Weights of a small GPT-style language model, trained from scratch on English Wikipedia.
Size: 13 layers, width 896, 7 heads of 128, MLP 2688 tanh GELU, vocabulary 9159, 121M parameters.
Architecture: LayerNorm before each block, rotary positions, no biases in attention or MLP, untied embeddings, attention and MLP in parallel.
Training: a variant of Muon for these matrices, 901M tokens, 6875 steps.
MLP neurons of a small language model. Each row is named by its layer, matrix (up: input weights) and neuron, and shows model dimensions 384-639. Each number is 500 + 25 x the weight over its row's rms, rounded and kept within 0 to 999. Numbers have three digits each.
After each neuron's rows, "fires on" lists the tokens most often at its 100 highest values on Wikipedia text that the model never trained on.

L10.up1317:493473514502463460497521482484464484484525548458500497496502513519492517519481505459490528483470437463510516500440528487529453542495475495495497489483481521526512451505505485486478488496515499487547490504484475494471447521502490477530500522499509488495525505529506491469535454499528512490489501522476463492528505488514487456519513488484501532531468499468494487458459502498535498521524513449505490485524481528509521513433495500513498455514515515489507461504467490517502515489511498489476489493507500490436426485483483483509448537465510502454520492514497477466462509535462457490477483541484465525514439497506456477517542491512544478498463490473502503547515467518476513477467528443507479513496467526527491471481521524509506516491483517507473497506514518511538461504484541
fires on: " ", " (", ","

L10.up381:549447549493490472521522510508513497482531492544488503483520524507497480526510487512537523513474498482477506518481494536500499504503478506497521495533520515512516526498522484513493448502500493533540481500476502486453550483499504502470471450507478532491540525509486485521556472495509478526537519538523547541519530487526493513538490519543512508514525498463500502463519518502461529504524553505505475484472505528519507466491486484497468490514481505463530475564474501524473482569484551530471470550511488498538510494475517495506501485496520493521544480490509497499521495468498490516487490458545516448536506479478496547447485558530503492525515485545519479487492465497464557511514529501492514488511500517479554473487525501525433537475496513462455502534472452502479469510517454
fires on: " to", " in", " C", " into", " of"

L10.up2182:503511492506553461486494478517476473464489518499493527505528479530544489476518491525519501487490491485474520513493526501490527531495524492508504493469525524523516475482527485475503461469502506491513512560517553491519505491571501480491511503533486526509449480517506502462521525497553516479456482495535480532483479490554524490486529490506514506516515505461496478496538496504478459536519508436469498539517526482526504483524511485480503472503504466484505510536504501523459471470515481488506518503465516490472489491515520485538498528511497528493495428489504554525490514461531484520483503497499480509496456460524546510491496452509505485502479508525480515479509516497502528528528550551546504492512516498502539455420534482496470480496545499508469506481503510477510506510464516
fires on: " in", " of", " Institute"

L10.up553:466500541526481548510509486506520463499471496477495463501498524499522459456518513495538499478467465474501515559503501510523451536484505523498481496494471509528498523478519484493515513461472482508481533515504528498499475509493487509473521545492442523530535507536503493496468493532495488465526545436486498523529499518535491548504526493518507491500479465463523570489480469509563483486472478504521488526493496481517506480517494516494493529500507469505487506501491475531458497502492492472511501456514460468461501523497481528480467504483490502464513520516521516518493516507504504487533511484428446460496497578496493492465492500471494471530539498482448482515525504489555497533479482521479528485507497492495554581456488514515492500480483474461506471486504529467491475508505520
fires on: " to", " would", " will", " not", " and"

L10.up1932:488465534459494481486510523483491532454475480446480546505496485530538504527510452475551491464481490544530520519536532473518453495485473479493484512494509503554457509518526500459490457530480517480513506468473511458517480547506507571500527547497476506535528507503483497495483501494478518537483532532521511495525492492530560498491495556518498498506506455481485539533508513491544497529486473515517484499486462518532487483528488457569536491506490501508512480532478483484480489481453454519486531492523513484479497489506460500489499487487460477529474451499491552482473520499477504530521517520482526486511488473480476463468510475484531514520460508531488485504522523468486534531518476490521495507500499501560532486517481497492477507443492485536495455516522503512475471482535498
fires on: " to", ",", " ", " help", " and", " To"

L10.up2152:491523488462513501514463500509527477500495536556500522467488503463457474499509514472501499517524474474472514514548491485511505466516503495487532524473502452517504458536542486502509486515470501527511472501534513443525509495501526472498484458503490530525520467487517525525455481500528479522488529511467490472473517471532495480511495546525497514494488494465525516494494518521457518497501529474511506527541481531464507526475485512491516546465469501491527507488533519493503456495458508457522500477465497553509476493499499492484481474522462505474496504500512492517502516482504531486490523493471486461518471464554474576504469485497539535444474516492499488521503528524492498505468476503475503519522506497505518510471480479500519479486471465481489512466541545521480526498489473
fires on: " ", " the", ",", "th", "19"

L10.up1996:492476490480517527499498514491504482516506487540534501499504484530506528497450494503550451544513546501472521528500514517488487489499491431494501497498512520486521486500525522462510492541498533491495483504462504498547525502516494491479459460465506492501494505528510504511481497520502540513545568499477534493502499472487516486532487464561491486540520509476497519476493512476500518503495474500503474500506550554508485524478523486531474514513492506471485501498524472524491491536541495491509478473510499470493512495495492545528506465519493501507473495484476505529502495500475525505517492477493484487517496508523522530541469538504477519511489480526492510523522499523497495500481484515516494471523492472481495516513519501535530464477477489508478508454507495515546557517530524
fires on: "19", " ", " ."

L10.up1096:512478499491506490523484496518556488527497502505515479483482565477467503479499503520521456483526487525508480516506491522481531503513535445485509520541509479534506532470474526542527480472470497490534483557488482516502528455485478473479466522520494495512500491510482450508547449522482496504493466529501503456500509509498476487486521511549496530472499529493487475521562514486485470508526523491494481535515494522487500505550511484507497493506520497444488490500525537503492490483499460522519455524502473489505512520515541483529521519480492537515496486466543557502525478496510503530497506534502477536485525505506520542535507484521508523474515478527498470516483521475493505547478515507454485476502520515519528495484533504489520472505463491462469510470520494526515502522517489
fires on: " and", ",", " or", " of", "1", " into"

L10.up946:485500499500538499464497500487488481487510504479486528547513502538506518503513530487489476480475525485516533505473495531508507528491512497481524458535488537488517530548501499475467530487523469458458519500499465502487530525491501509456509528505525470515536546540522468443507514445500531484513507473509465487490523480509490463461543502488527475520457498520438466516511530509478526525496496460542495500491488526494484553545536492504537515488452475479501489474495469503537494467492521521507491488490505517459488459476432485472496471512541474444501506476460542485499530557513544497478511514498514482449472513520510493557512502476522520491508497473515486519539520542532498462485450468497475464478481502474521522519504470478494508503504424504512489446530538504510511520461501
fires on: " ", ",", ".", "′", "°", "20"

L10.up1035:503515490511532487489494552522537520470534529508485512517504524536509520515536495485516513485532471478479503484555492490486500520455453533503482498459491554467548453494512490505471513501512471562506473527486545475529526532500516505512487480546505496522498530480490481527534499490478493463450532483528503522517534518486486485477535464513449494509511536503522498505479498472477493474516510470540566508506525489484491507510503526502504501479494528513477470486465493494508504503483510528464531510526450498515502481463483486494492486500438502503497515524445470517489471456546478481537480492495486480494450511485531526512546538499525464455518475476482514523470495519506486515474457486523527504484509477561538488548479476517504504495517440486473468478525498496529500467484516
fires on: " the", " as", " of", "'s", " is"

L10.up1415:485501542543497477538503515492527552507521546528478499542482495554529490508514500522537477481507501479502537543508503471526524510469534507512463520515525579522498484505465445510488486500480491492485494493456491510490471461484501515468482515497494449487506537509498503485504453491484478519482503516490509484480465511541473491486491491513497462507475442515515507457496494496538537502513517448476483481494509535473549504549461470505496531525531476505515479467457519554518471483483507529475505508482549477460473475494495513471492526471472521502502488501488532483476513529509509517463490480492502457510459507452471525472509468482507481509486510505440515516468491477507494496528569479493514524508519530494497531505471499510499491493487495493486477533511490489477542502513510
fires on: ",", " to", " that", " and", " before", " in"

L10.up2537:491518510450522491434504509489537505526498506497471501485489462497502520486500509516486469518540512536500501476480486492479527540526522479479504570542529519487453514510500525528468476526468490517496549455466450483501451504501518491552516521507515490571486510467473466476512493524477503480538528460493465506460480499521460468458507436495458530469484515525501511499513484459467486515506461512493524450504518526444467494523506519525527496496487496500455488495520525496476509521521481477490471506524500465473526450490513502477516504495511474449499472530462568497480459514539484505490535526518517486491484496496492511507518537466499514483522516501478499511493501498497503476504553509498504488486509505491512493515530504522496475494500506506560492541517500520509489551518528
fires on: " ", " K", " Ch"

L10.up986:488480512506518524495492491493523552443509488535483499488555474449517525502520506504509515485466514525494486505483501485504479515483488463514496465512496484475494510500450504521472470472468505505482510491477513475497515495441523478509471523481479467483492520512498524515476539485531534501531490483510490524500524454482448521535511511489485505488473496533460493514462509511475538541496501486474449512542497476497531501494528487455486521464509440492496457492537501463545488505477528526485506500499543494513579514512495497479484466487487534517508497515507469529526551509504522534488550489484539532488494526507528512459500495522528490486521510513552513510535532537485521544463535473557466469537483478499524510487552495491474499485502528498548488482481441523521516497491483
fires on: "20", " ", " ("

L10.up2303:490465477470540525470494447480499464438506508503501566533495506462507483498492541462506479497523496480506493503543535492519506481482473503488511485506528504498481511516523476476504503520478513501491520521538516483499528534466558520466512512516491500481522475522542487474522503489505504478485491518558525566482521466496528489481539525511510496490525498537518514548499473506500500495457507446523457508480494519501468471481509504497532462472527553505491467506504480465538489514498536555525527517544485508489511506483500452493496497526510498501510510451509497497568478507486532526521488527536498506551476514521459493467552433512470497502515491524476515496488477498486563485520489498475514501492486502500489501496516473485521516480526506537459472483485484477494480492492507
fires on: " |", " to", ".", " will", " would", " should"

L10.up438:522464485541520507510469522504481509505472497523476534503456490532511556512483501487509496519526512493483469494489540506457497452454539523480499501531523493481481490495490503485458486523478498521531540533487509500502511504451506489522496509485489487466526499516473501498463474538479450503528526509484449494493505487578511481500534513515491517499467508478517473497494495506489525508540501492534471512501537537526495481479553478492483496484509521478502473501493513527508446465509474527498508536533490508510532523486502493504483480478469501503506493499476460435494528479503523538526497533541536474499528499478494516500481517524559532511490504466472524466488497515525488497508503486515511479501489490468515428471479502493526464523490511487482455483549506500498514469499461
fires on: ".", ",", " |", ":"

L10.up709:510513492477555515532504520511539499497505518517467509508548504508465472470521536536499502507507525499525489537514473522508515511487487549515488510440538494485503504504514544461488501494507491498449520516519506512491478514490483527518479468474495513511529487510459498524500476503501509516520513489509515514450505467505527536488495499483559503523481493483459498483494476468458486559522510487452505511498543482494490487474499494460504507498459520528495491518475538521478516482472489469469466532529496495489504528529526498436542470500522531500454491520494520532561485492474485498479562548548455508439478494468506487497497469499490522462507478540497521530531515480498494496526519529525461454504522495447503504455526483506490510450501547506522489536472480540488494492514477
fires on: " and", " in", " of", " as", "th"

L10.up1213:479483536483477510548536477475461474440506512501485471533503503567502476496512537503508519523497483474548471472497450496487477507515541536510505474532501536504529489517525445465527529525481477539511487529501498520463541463479493535500501534523471487508471485493529464455484486517460503474517478490477554534495484480478486508468514525541519545448554482475514491512517492523471533530457543508525499517484459489483492511515501480504538504489513473482533529524491476452498542538473473517539484488483466486492518531515497493481467513496496503503467462487511512520521536457547494505496468501500463482517497493485492531508501528503528437506515503532510506482487532511510509490497439513462511514450494483481522526472501435509504507500503517499493519464470517475499450473468504
fires on: " and", " to", " would", " that", ",", "ger"

L10.up910:516531502500522512500521531529504500465502488512572518509510492554503481513494468507501451550491550514499486510496515505521528509498521480477525496494534495500521473513507522487488472544528553507476485528483517528486509453536456493487507494502479433483522484523516499496451563547538545513527540513486500492476493477490529517516500463524509465524527539522494478501455482487501508485488566500496478517552480501485519510453507526512495499479505529460498512502486483494491477481550458514547508512493486525488487504464505492491468493536475516505483473501507509518492506480484460465535506514539464485528475509511516505492509521469468511476491453457456475542540506506480501545497501509493510493496487523526463549523491494528530523459476460550459496508504513506496542506479479
fires on: "17", "19", " ", "15", ".", ","

L10.up2007:516492495530520506516529523473516472512470504476495528487466533492482501492499494522491502496470522501522547500544513486514522464526554533527534537500438483440518458526476521478562469516509477477457565458517516527559497501474525471516513498454491489498449521457496563490513497482534503509466501481526531501480525517533488474511509532479497485531457497486491480512518472517472495489477501475503521507462487458498513517528509520478507482463516464476453519503498501532538496556489501522531495518508448523486489482521494528473454505488507484496524546500509472516456497557529511494454499490493501468505487481540485529498494509522490526469470540471501524528491503514523519518503492458488496520453443474492477480468523450489560519463501503513479501524513525546475479527474509
fires on: ",", ".", "43"

L10.up2456:487515510500488490510537501477540466516516487500504533486525506485507490517519500455504496441507521523532474477500478528494494534473538517488508502528468471490522474495501495519471516491493505462485458516531507518537514493490503498521466492470549503501506496509520485497506473493490513571531487499495536466506471543432549496483496499544508526513471503519470499487481543461500534501520495483482465521517501514504470495496469469479502497463497528512455494454483525489453491464504504493543485481525508495515530524523456500495509495493497515539483495522512507530518486546464518501435503519491534490542451474480526463511487509484494501479550508453492515550493517467502522522491500475466525526496544536490476485513502461519488523486467467539523481458522497509509535519487505
fires on: ",", " "

L10.up1827:506513491483482465492525479469510527491495505505491558499530483492523505497511466508519491478540519542495537537486519484490507523492505520457498523492482500455491507514520495522517506494505481491501481509538529550525505470493499487510510526455561539499455451476517564493523480438534489493440510491507456481483541521476501508483505504504521491509487472465480479465529493496458494529487403482520490515495539452457534518543531506519494532506489490500439492442546506546506465513536471529506536491493487448505506499446461532486498473462520502488495517481483529497500472535469509490534501498518520500516482454492500483537514523432505470522514494496497509501493462537507495509544490407486450466456507478517519482483523487482492493488537506536452507481505476527509507493500486
fires on: ".", " "

L10.up734:522458470467538506496549481530461508481480536538463495515512506517486506515511483521513504550512543504500498472526528522495523515513490506472507508525497519497476518453501459509490542512502487469503507482497513533522494543500521524511511494499468459487498493514481537478523562474510520510515538520488512494531437506494505494505505491517509523453466521463529492517478525514502493476524466538521474533533490520456492529528495495466482508453517491529457456516496512486533499505563467531518521511506531534506476518463504533532465452515562551552523500547537573474519533531473540473461492476515549460544481538488487488524484449488506510485504536503434458524501515444504452446520402468455490523483510519464530493545534490498480463497521485494506471466493553510509468491480480
fires on: " ", ".", " $", " £", " of"

L10.up395:490539502506528528516516478464512495463482492473492543450494527503486507510520480528473519537465496493492529491446462479504518470447456561492501490521489494489507476501533503518486474485493513513516513489506488498541517521478475555502432504511566555521513474508529497468475457494493495495501476476530479468521487468528506512518513504495450493501502517536479486490501509477497503470497468523539508544531501540470529514511455466458495521407519479470495525505515455491525498479506474480513493490503510508472530486519526499533462521505529505482528522490513499537507469531528499484446546524513527476540500519482493486500506548477509418513509504506526482473536498512504530466472535502516508513511512423482485543502521522486526489491497507515532531493514514550533518516503516
fires on: " ", ".", ",", ":"

L10.up2427:527509532487525458451540502516491488485529533470503491480479496445518478528464516516507477486493524488476464491517495458486493491498500454534533479528497523498526510458483509502478468504506429500455458502486517539522507495482502495536535492514498537485513504443486495473510535521546496514512533499522504472503534477505500479530529504462461472488542546484546483493511522489489490487531501503469505506518498479466528492479498474524518509500484476514478507524508504525508505531511515448521509527470530438467437509459529529524482529510500493507496493503504519519487486521505515445533463495530531491498515487500516481462520522495472470468475482474523516481476456510476497449508455455492497481496482529456560495525537523494529463494503510522517488485494465518524497432457489
fires on: " "

L10.up2405:529490496544539506469525486506435541474495515494526543503477512503504505501515514473536505510488484514465489508527536495525478482474537485524485484509487488529440489466456471455484500478488508489445475496482470499484468472490514523561480504512503483470514478511483545466486549521478495507499493479491513537509523533512505476500544491525449504470475531505500483472520518510534481459510531482511473489506468482514522508519461492552499497529514475480490466509545490497533473526509557447517488491521476492511491479504533470432511546500474531544506488452491474505482492520475480534546523545501547514540456503472495517489474466465471503497529488479494544500522508484536501499519476497499498540515521523488529509529498487459454464532491519524509539487524503501495535485474484
fires on: "1", " on", " G", " A", "5", " n"

L10.up162:480504474504506473499541479457449470452510489498500513523476516503526494469467523464496493502459523500501499472524514460496470498472520498500464446506521516529500468492518514550474479471482516463515537464486512480512492505455533485485510533516476544489502498477444511438509449506487494525531511468515531492487513494525498478490504517507505490509490510509542479455503449501516554472503546504502500505525507501453569498494492478453524515507463435489476450485470492568543471519508508526489526500533540469465502488502505521522471480537526535512499510513496519526536526513500551529482526488527524487487489459528498473509520507497513510492493499491559474523536441542474514494525518488529480474497492484450536512503488460513476490509451524484532524473536484465464509523503512
fires on: ".", " ", " −", " (", "–"

L10.up224:469464468468484531516510524506459488523492547520521472543502499490506491540496494519499442501525496519543488469488517513528494534524493495540520486483509523480459512464480531534523481484500494517510515504433513500467485483489515500494508448495489477471492512520556523480516465482469453536483498479513517520436542467489539495514495475497500517483500517482496505505501438472529533494513468528567518493526487474526489534526472472512494498532525539508492540474460452508496510481500517493477523480515527546505501445484500525492507543498457477450520505480574540495460516473511493491489477544502465504472451519485567520528487518505498477523552460523519513513522504520516482500476480432492438474543521490485490460479484488521481485513522515520463491455476498503525473475537486
fires on: " and", " to", " Al", "R", " rec", " as"

L10.up139:503507522488497490475505480488499454449488483477491503475469504515527505482531506526504525503491506511527511509499508541501465488470480518514524520479513546481462483475513468502482497507509502484528472520482527498472481465486504512490529514525459511504502507510506510547507516498507488487491479482520514536510494519529528497482485494496511559510523511460502516546521534483475515470493528459495538485511464516531505513473503518485542492514509495503516471507497468477520500498511479500531507520502527506500510485481548498470491524506442441523462480506513534496482499499493501470548475516504472491562464493477564522516463464462463438542528474529465491488524541487508473482500458466469450503491463460487508485503495535482458450492495447498514497477544521473537465498486532
fires on: " was", " most", " as", " and", " were", " is"

L10.up6:519483489465537534503503528519499505503515480458488459515538482519496560496515553528498500518522503520535477493518511455451522478480508462538500498516471479497470518502467491511518484429456492535483482519521549502509498495510549479504451480480542494490522489508531469524536489517546437470538501496498510489495501441564509477485522498551502479476542508514507497538526539520521476549469504506526480543531460524484484524496483523486445493486473532507483509497489494488509489499518514476491472511511540467519493450512486533501505501484536511488491515526474503470518494483481516510532482524517516523477520517496530511519551490472521496522456490523484472516483523563493466489524542473465496478484459498499545490483476496514435475499498501554490546492516461453472459492535479
fires on: " the", " in", " and", " of", "'s", "’s"

L10.up980:471536496530461552531491512498471516529548461494515568474533518464523514468519491477503481477503477496503493501481523550494515506496517442509490529504542501510501511492445527480484502505521492475476511472521491514591434510455536486496512512433537504509526520535546471447466471502547537521531535506518495492484538510536495489520517461557497475520466436468497504469469503501486458550507495490475483544495476518500519501487542481526517515509489494541498474512487544537479516536535523497469490480494526499528485521502469456509466486467519439468476496496496532495525515536508460519502525482472504475468482532449492500503487542534484530471509497479516487507514516516525510488484471500507483531501488502461474530509499486508528520462509512499485551517461545460568495519451473
fires on: ",", " P", " ", " |", "th"

L10.up819:504522499460475470468510477482457525501519527493497512537493502541533531505515574524505481493487532478491494483503504508459536514489483521497506531479521462499508443474459523484515514474500486576453548480509468495515506530512492531515459472467501502491488478470487518450495538476488482476577492477514504496506507522522537464483473535473503505529462503476531488489519490522470492510498519506524472542543502498496492537468511533490587478449499528551501509495548513533509505533444484486507529528535534511523504478494481484493529490458464441464504480490484510463504508515467524477464516480529505527513486482517505513510496532518504481444502540486505524498458517503531484459496542487487509567520475509526485484527491488495509529490542524465543545486549490514476482473490515
fires on: " |", ":", " by", "EX"

L10.up1559:472484508523518489487484516478487510509477528473483498485503466489545483504534466470501459471528485490492499514515475483473448520507531508478485513509525480513479505534495525503485458517482493517503513442470484477470537471528506505442503483550524531471511470454532550510483539519527477469536537518530529503527505511499480484515486474476499481533464522538503454521524467537518513510494487460534521503511474496483474523488492493486482555514537472473467476532459438517517509507477493483520525456496513530527519461534511514465479444496527499489517494524508521496512557464544496503484522474483456540502482485498497506521577455512473465500510497490531513530536484543525505530501466468538524481499507474464479488503485486453493504474488546531511493508475520539508538516467504
fires on: " ", "10", ".", "1", "11", "′"

L10.up2108:529534501484453472495516474529421515471483494486486495546503501540503509498567518515536471440468508517475479482528497517475543500470490479483510512490485481486528487507480517494507465448529496539463517514494513509472485518548476546511515507497532500520473453499470542455491510500479509484523492516493502498510512501509561471467472524485503499510458553459523524483525493500502520520502500510491460521540532473480474547502525511519587518477518547517514507488536489520470509562481537462483521488529496488508484475525500472501533463452475457518523531462497507513494504508489543502480468480534522525551492485513488536546476538513467499469474515505463509443481518497513515520523565477472519518466451553515497499498454494528490511509475510469537497487536500487461476444469485
fires on: " |", ":", "EX", " GER", " and"

L10.up1922:494559472511539509548541512460534441486505518515489532482490509469488518523538444511538466485496487492510487510493466550523521508481510519473483487501511516484533502509531522518476493513487526441485495483510486485502493532483468498459534526496546506520481468465499504494511529526472464519513512492481505505530473500556512456488504481542532497528522522516470491493517495474480477491497526484493501475482476460470509517508522470504468508474519491490508516496498500480500538500486483512477481478476485523488485526494499523455466474464532489480506559538474540475517467559528489503527493509538473463477486480528495505537514486509545526493501538470503516483501518501524494488560459495544492433562483474477476480509447513488492477523508516464503511490539504485489475509486509
fires on: " ", "′", ".", ":", "°", " ("

L10.up1618:513482505465484473464504491501524452499489467474491526537499477491482525554524529518529445523514487453486490478512489474474509502517535532493504523514480518520521533484529477464507461493519511519523526509516457528549554518496489519454532511528507513498521523531483517446512534506560521500497488478517524441485476497558500515512475470505463475499486538551427485475516502509478502439467499519530508525480441511496513545525528525491522519504524473530468499487472517520531503515522468511531489530451484487505472490469511510499463498521485532492514525499483518460517488464517527480514452443518491466505477494521511525564500472475463488501497494501482528525481523482449493534548526502511503509491502499504520495528484508552480494516539485513485523505498525517443456491503488
fires on: " ", ".", ",", " ."

L10.up1965:503481533509536487499499540455483451480515507464531474504499465470497536452501498531504499467504499472502506448473530464506487491479461551522496537489487475503496496501524506519521475528510521517516467471547518497485477481464489533469443493500487526466503499505484535473504464481506498515472499479492509502530497522533500456474501506467459482502523528402518521517488494511509528490528490508465534560479463547485464517508471523512492499461482503512506501473485469526492463475509510511490496503523503504492486513500472533500507473507497469503508487453494489541469523525496467518465468491513512490491474494544467515510515509485513488471525533524456530459516503528572482481530517443502501521490519500504478468507496495535502491466505500512493484468506558518500519490493478
fires on: ",", ".", " ", " was"

L10.up95:537494534543464516517487507468486512504486542493494521466526505551530452509471483489496520480463535470486493508467464449483486523528493474488515507554456518510531504494462502453478502544502512551488496505481463457496542512484517491468509529500463482517470472471513517490487509467485499522467503504502517461524506438514439506488474470505470536494476529492485493489517478477527500522473509456500506505517504498479535457531480524505516478494554500543478459547488476510490512528510483477496452486559523474500484455504523457487508534513509477452511481504497521505546497518461475497501482497508502517497521490472514510533491504468514479491515498516510460494511535546496521440518473474504444529457503520513469509517518531509479483512497503504512531550506467493488503514485494
fires on: " |\n", " (", " '", " =\n\n", " K"

L10.up463:520517466483509488518550494485500517545559518539530477476533472486518467544512508485518514516495498495491471460485525512461484484519487542545489544516475467538460486477530531488496520499483540488500466550484510478491520479460537470481517493537486509492468500479480506534518477526522516494458530489496517473478457514503514506515465513525436501501459478468505498468507499496471532492490460491530530536480513518489492478486510511542524504496480496480468493537525454502537488510482516496463486496515532495527475469489494496523479496505506510483517506505523466581487451504490541545511507493524475494546482458493453503524503499506538490516498467480507478470496524517529512460511524518498486540483535498541476508558532493521510479509498500496488515494542501477505495483513479
fires on: " ", ",", "19", " $", "15", "10"

L10.up701:468484517511548519515475462509557499554480488490507521480490467527471535475492522489493500515496514507517515483522536498514457500530496437526513499503531506479470507509543534482501495500499481550486534405511521532523481492454503507510535450513490504487538487500477545488472449528511521475513488483483498513533520507509511492503491501489459531496479491507494536575488503436479514510504533471479495502491519546478526456515499490487487519469518495475511544448486508550485509499440472504504489535487509513536458442491516496569477518476495474474456471504506493496469515506528485439510543477503537542554465536491490473523485481477481516455552480537551517480468486469498519510520538499466474481488466512472488466531564497490526467520479522509494478490458495494457523542546504
fires on: " G", " K", "W", " P", " V"

L10.up1294:521434510508484487494489521535542528504489503493466508472498497479519498493491499538554527510519491463503529493489471540491530459467518511480549500519479454531516458468499486499522564489505469461514530502504514480502486472509533527507522526468482480453525498490495498501487488490468532540489443525475495491503487503576534471478551495495518468515511500482462492495498493500544516561499510457525511508493512523460519504502482449523516518523498484510504527466504471515530493489477496526506477507514492509450536485485493503500449533511513495503501471530517487441517548477507480494513504505521504490515494535488476486483522516511498554518496477485523543470474475474533468464492494477556496491514490499499520514479480530493500479482503468513447479541505523522469463507451489
fires on: ",", " |", " does", " and"

L10.up2129:511492494474482507505519522519501491509518493479485527496507483536479523496503448477529459486507499544479475467472494516550505477512472547471543474507494529526536492453549444484474443485477526498517461474458482481508511511504491489526499514497481487519533477576488552533510530512538476503502510524503497515454520472507522524493496456548484500530559474530509453543484492466453491513511493449491468492525501539485523531513481548532489473507520516510466479508473508490498470507524465480513498484510484481488562515489524461511469503509518499496464481478529504506526497517516500471490532466493505465462497494512477504527491515499480527456476526490498488542513503565515538525536493536517476463445476471497446523514485504533510468464479482523478568508499494485500510499477475
fires on: " ", ",", "00", " ."

L10.up175:531501464520513519540483453470519493470508501562499483425466501473492504484477487514528485541504487489476527516536543473543503466550464450528547477499535509485511521500529482484500469530508492481495503503490503523524521508530490493537466457442505489497441542478521545502465520540482501480466530499477542511475526470510559480530476519535515443522523462512446504475538465469525529482451506456469474506488486544480510503474509498542469508522525494491497476492499512501466533509522478440520468494506482492502466518478536487514494486524486545492497511473488571497547466429514461442499498498485525505458468472535495490521503489540559522506508533492499505524500520550470510490496515499489517471533494466519477495497514507549542510469497486535499497472519538484494531509517499
fires on: "19", " ", " the", "18"

L10.up2186:530475462458477484522500521487498521552491492494507459517534501502528560512454487499477526519491475498490487538486480506527447541521472491556494503475539526506483505498535476462523461513517503475485480468461508501539509500497491485536471495528523482488517511502506498464495537533532510517517498547490501488460475520535519490525473475566479493489475489478483520545493506489493491519499544516495488484533500555538496526489496498543498507524474497512504479438501542517512486469504549483533475502506476474507490532437473487498481548523493536494467470518532492513500479498482461448516486492470536522502461478491468504507525512505485499468501474517490513491487523506466475513499522505525525492531497537511444484480466534593549487525457496500493476512501521480502530530455499
fires on: "19", " ", " a", " played", " in"

L10.up956:481525499531545517522503449494479496480497482491487460482474511511511532538459493487458498489482515534521518485524503474534494485530500452523486494488470482490503507495493478476459531516489452491487460504534479532513500515466471507484497463503486525502446529490505466482527502475535542515489508525485497505522478535465477525482497479505500534446476491474493510534487460507434485437453503445502467476544511501491516494539525493474523468516537457487537503475543491526533519478505534499536460516505491496518508519510502456445547490533497488472524495468500485478494508507472485469530505523494521486483519523449533523507492488495467463467495465534521504525504502471514476536461502503491494563447433520555513486543507476484495498539469555475518510503513543488524512503523503
fires on: " M", " m", "5"

L10.up2259:499522454482503523492549506535525505467537498545490527523495468490472486462494548477531505505459511481528517522491496516522472484479489527502532525541487530510473494486506479540493508457502468462469516479474488487479498442484538478461502491522520482497523494490490531472476464514457513503531491471502489510518462487499471530485516485473447562535435473487439474455513492489447511484512549571477523540519539509517498542542549512474510520499510510478510523510511512495454479508510546516491512522520530526513480505500502502497538497511457479496484482482470534491488488508476479515486512466509530473468468475483490553506528491507518521472501509474477484501471558532529468467495504476487495554529456497467452499521495490488496458509493485508509522492484528521499535509531538
fires on: " ", ".", ",", "c"

L10.up1330:512493513512530487492500442458511465504521485485485518502499481483444509517493492499510551486526503456488537500499506495508474499518498559483523510534478485530509488506449505497482473485482486466525473473513497480508507538491495492424474508464508514464503478514527488448496467503512513526531502533505515474506563500505492495518472489527498474484538483484479506476487541506535526525525484520487433511480460516482523503524435476490505514522464479535545484525496474472509472467511468489484479501505486495465460499491450501474485481515500477514526521501490522516503496489521492510498470501554441504502470489533485467487532528479439476515491517485507565497541504553517502509471505465489458504497439479539435493500530498531544488506489505517493515495489525482493493487534485
fires on: ",", ".", " Yam"

L10.up1076:457496464486536491507565491506504461529527522494500469506515490506493512485471533444500485506539484493528529512472500569472496546547457556485519465507489512497540492502509490538500509528476529504486469502490479440573469506460494439501509523489469501532488485508487534459542486514494492505517527462568473467506501490528479488491486505559479488525498484533476491472558509499473486527513438496531503485471451508508517523524491485539490508472522511492512466489479496536523529498483521510506509513496447510502469489515536516481453487486517490510544535529496519503508500534447497488490499478494486516530490449512492475534505527521528533525489514501499504505495501511535524452482458491510512515525479500538501532483493503496502516511478517536543501481540490539532472469464544
fires on: ".", " ", ","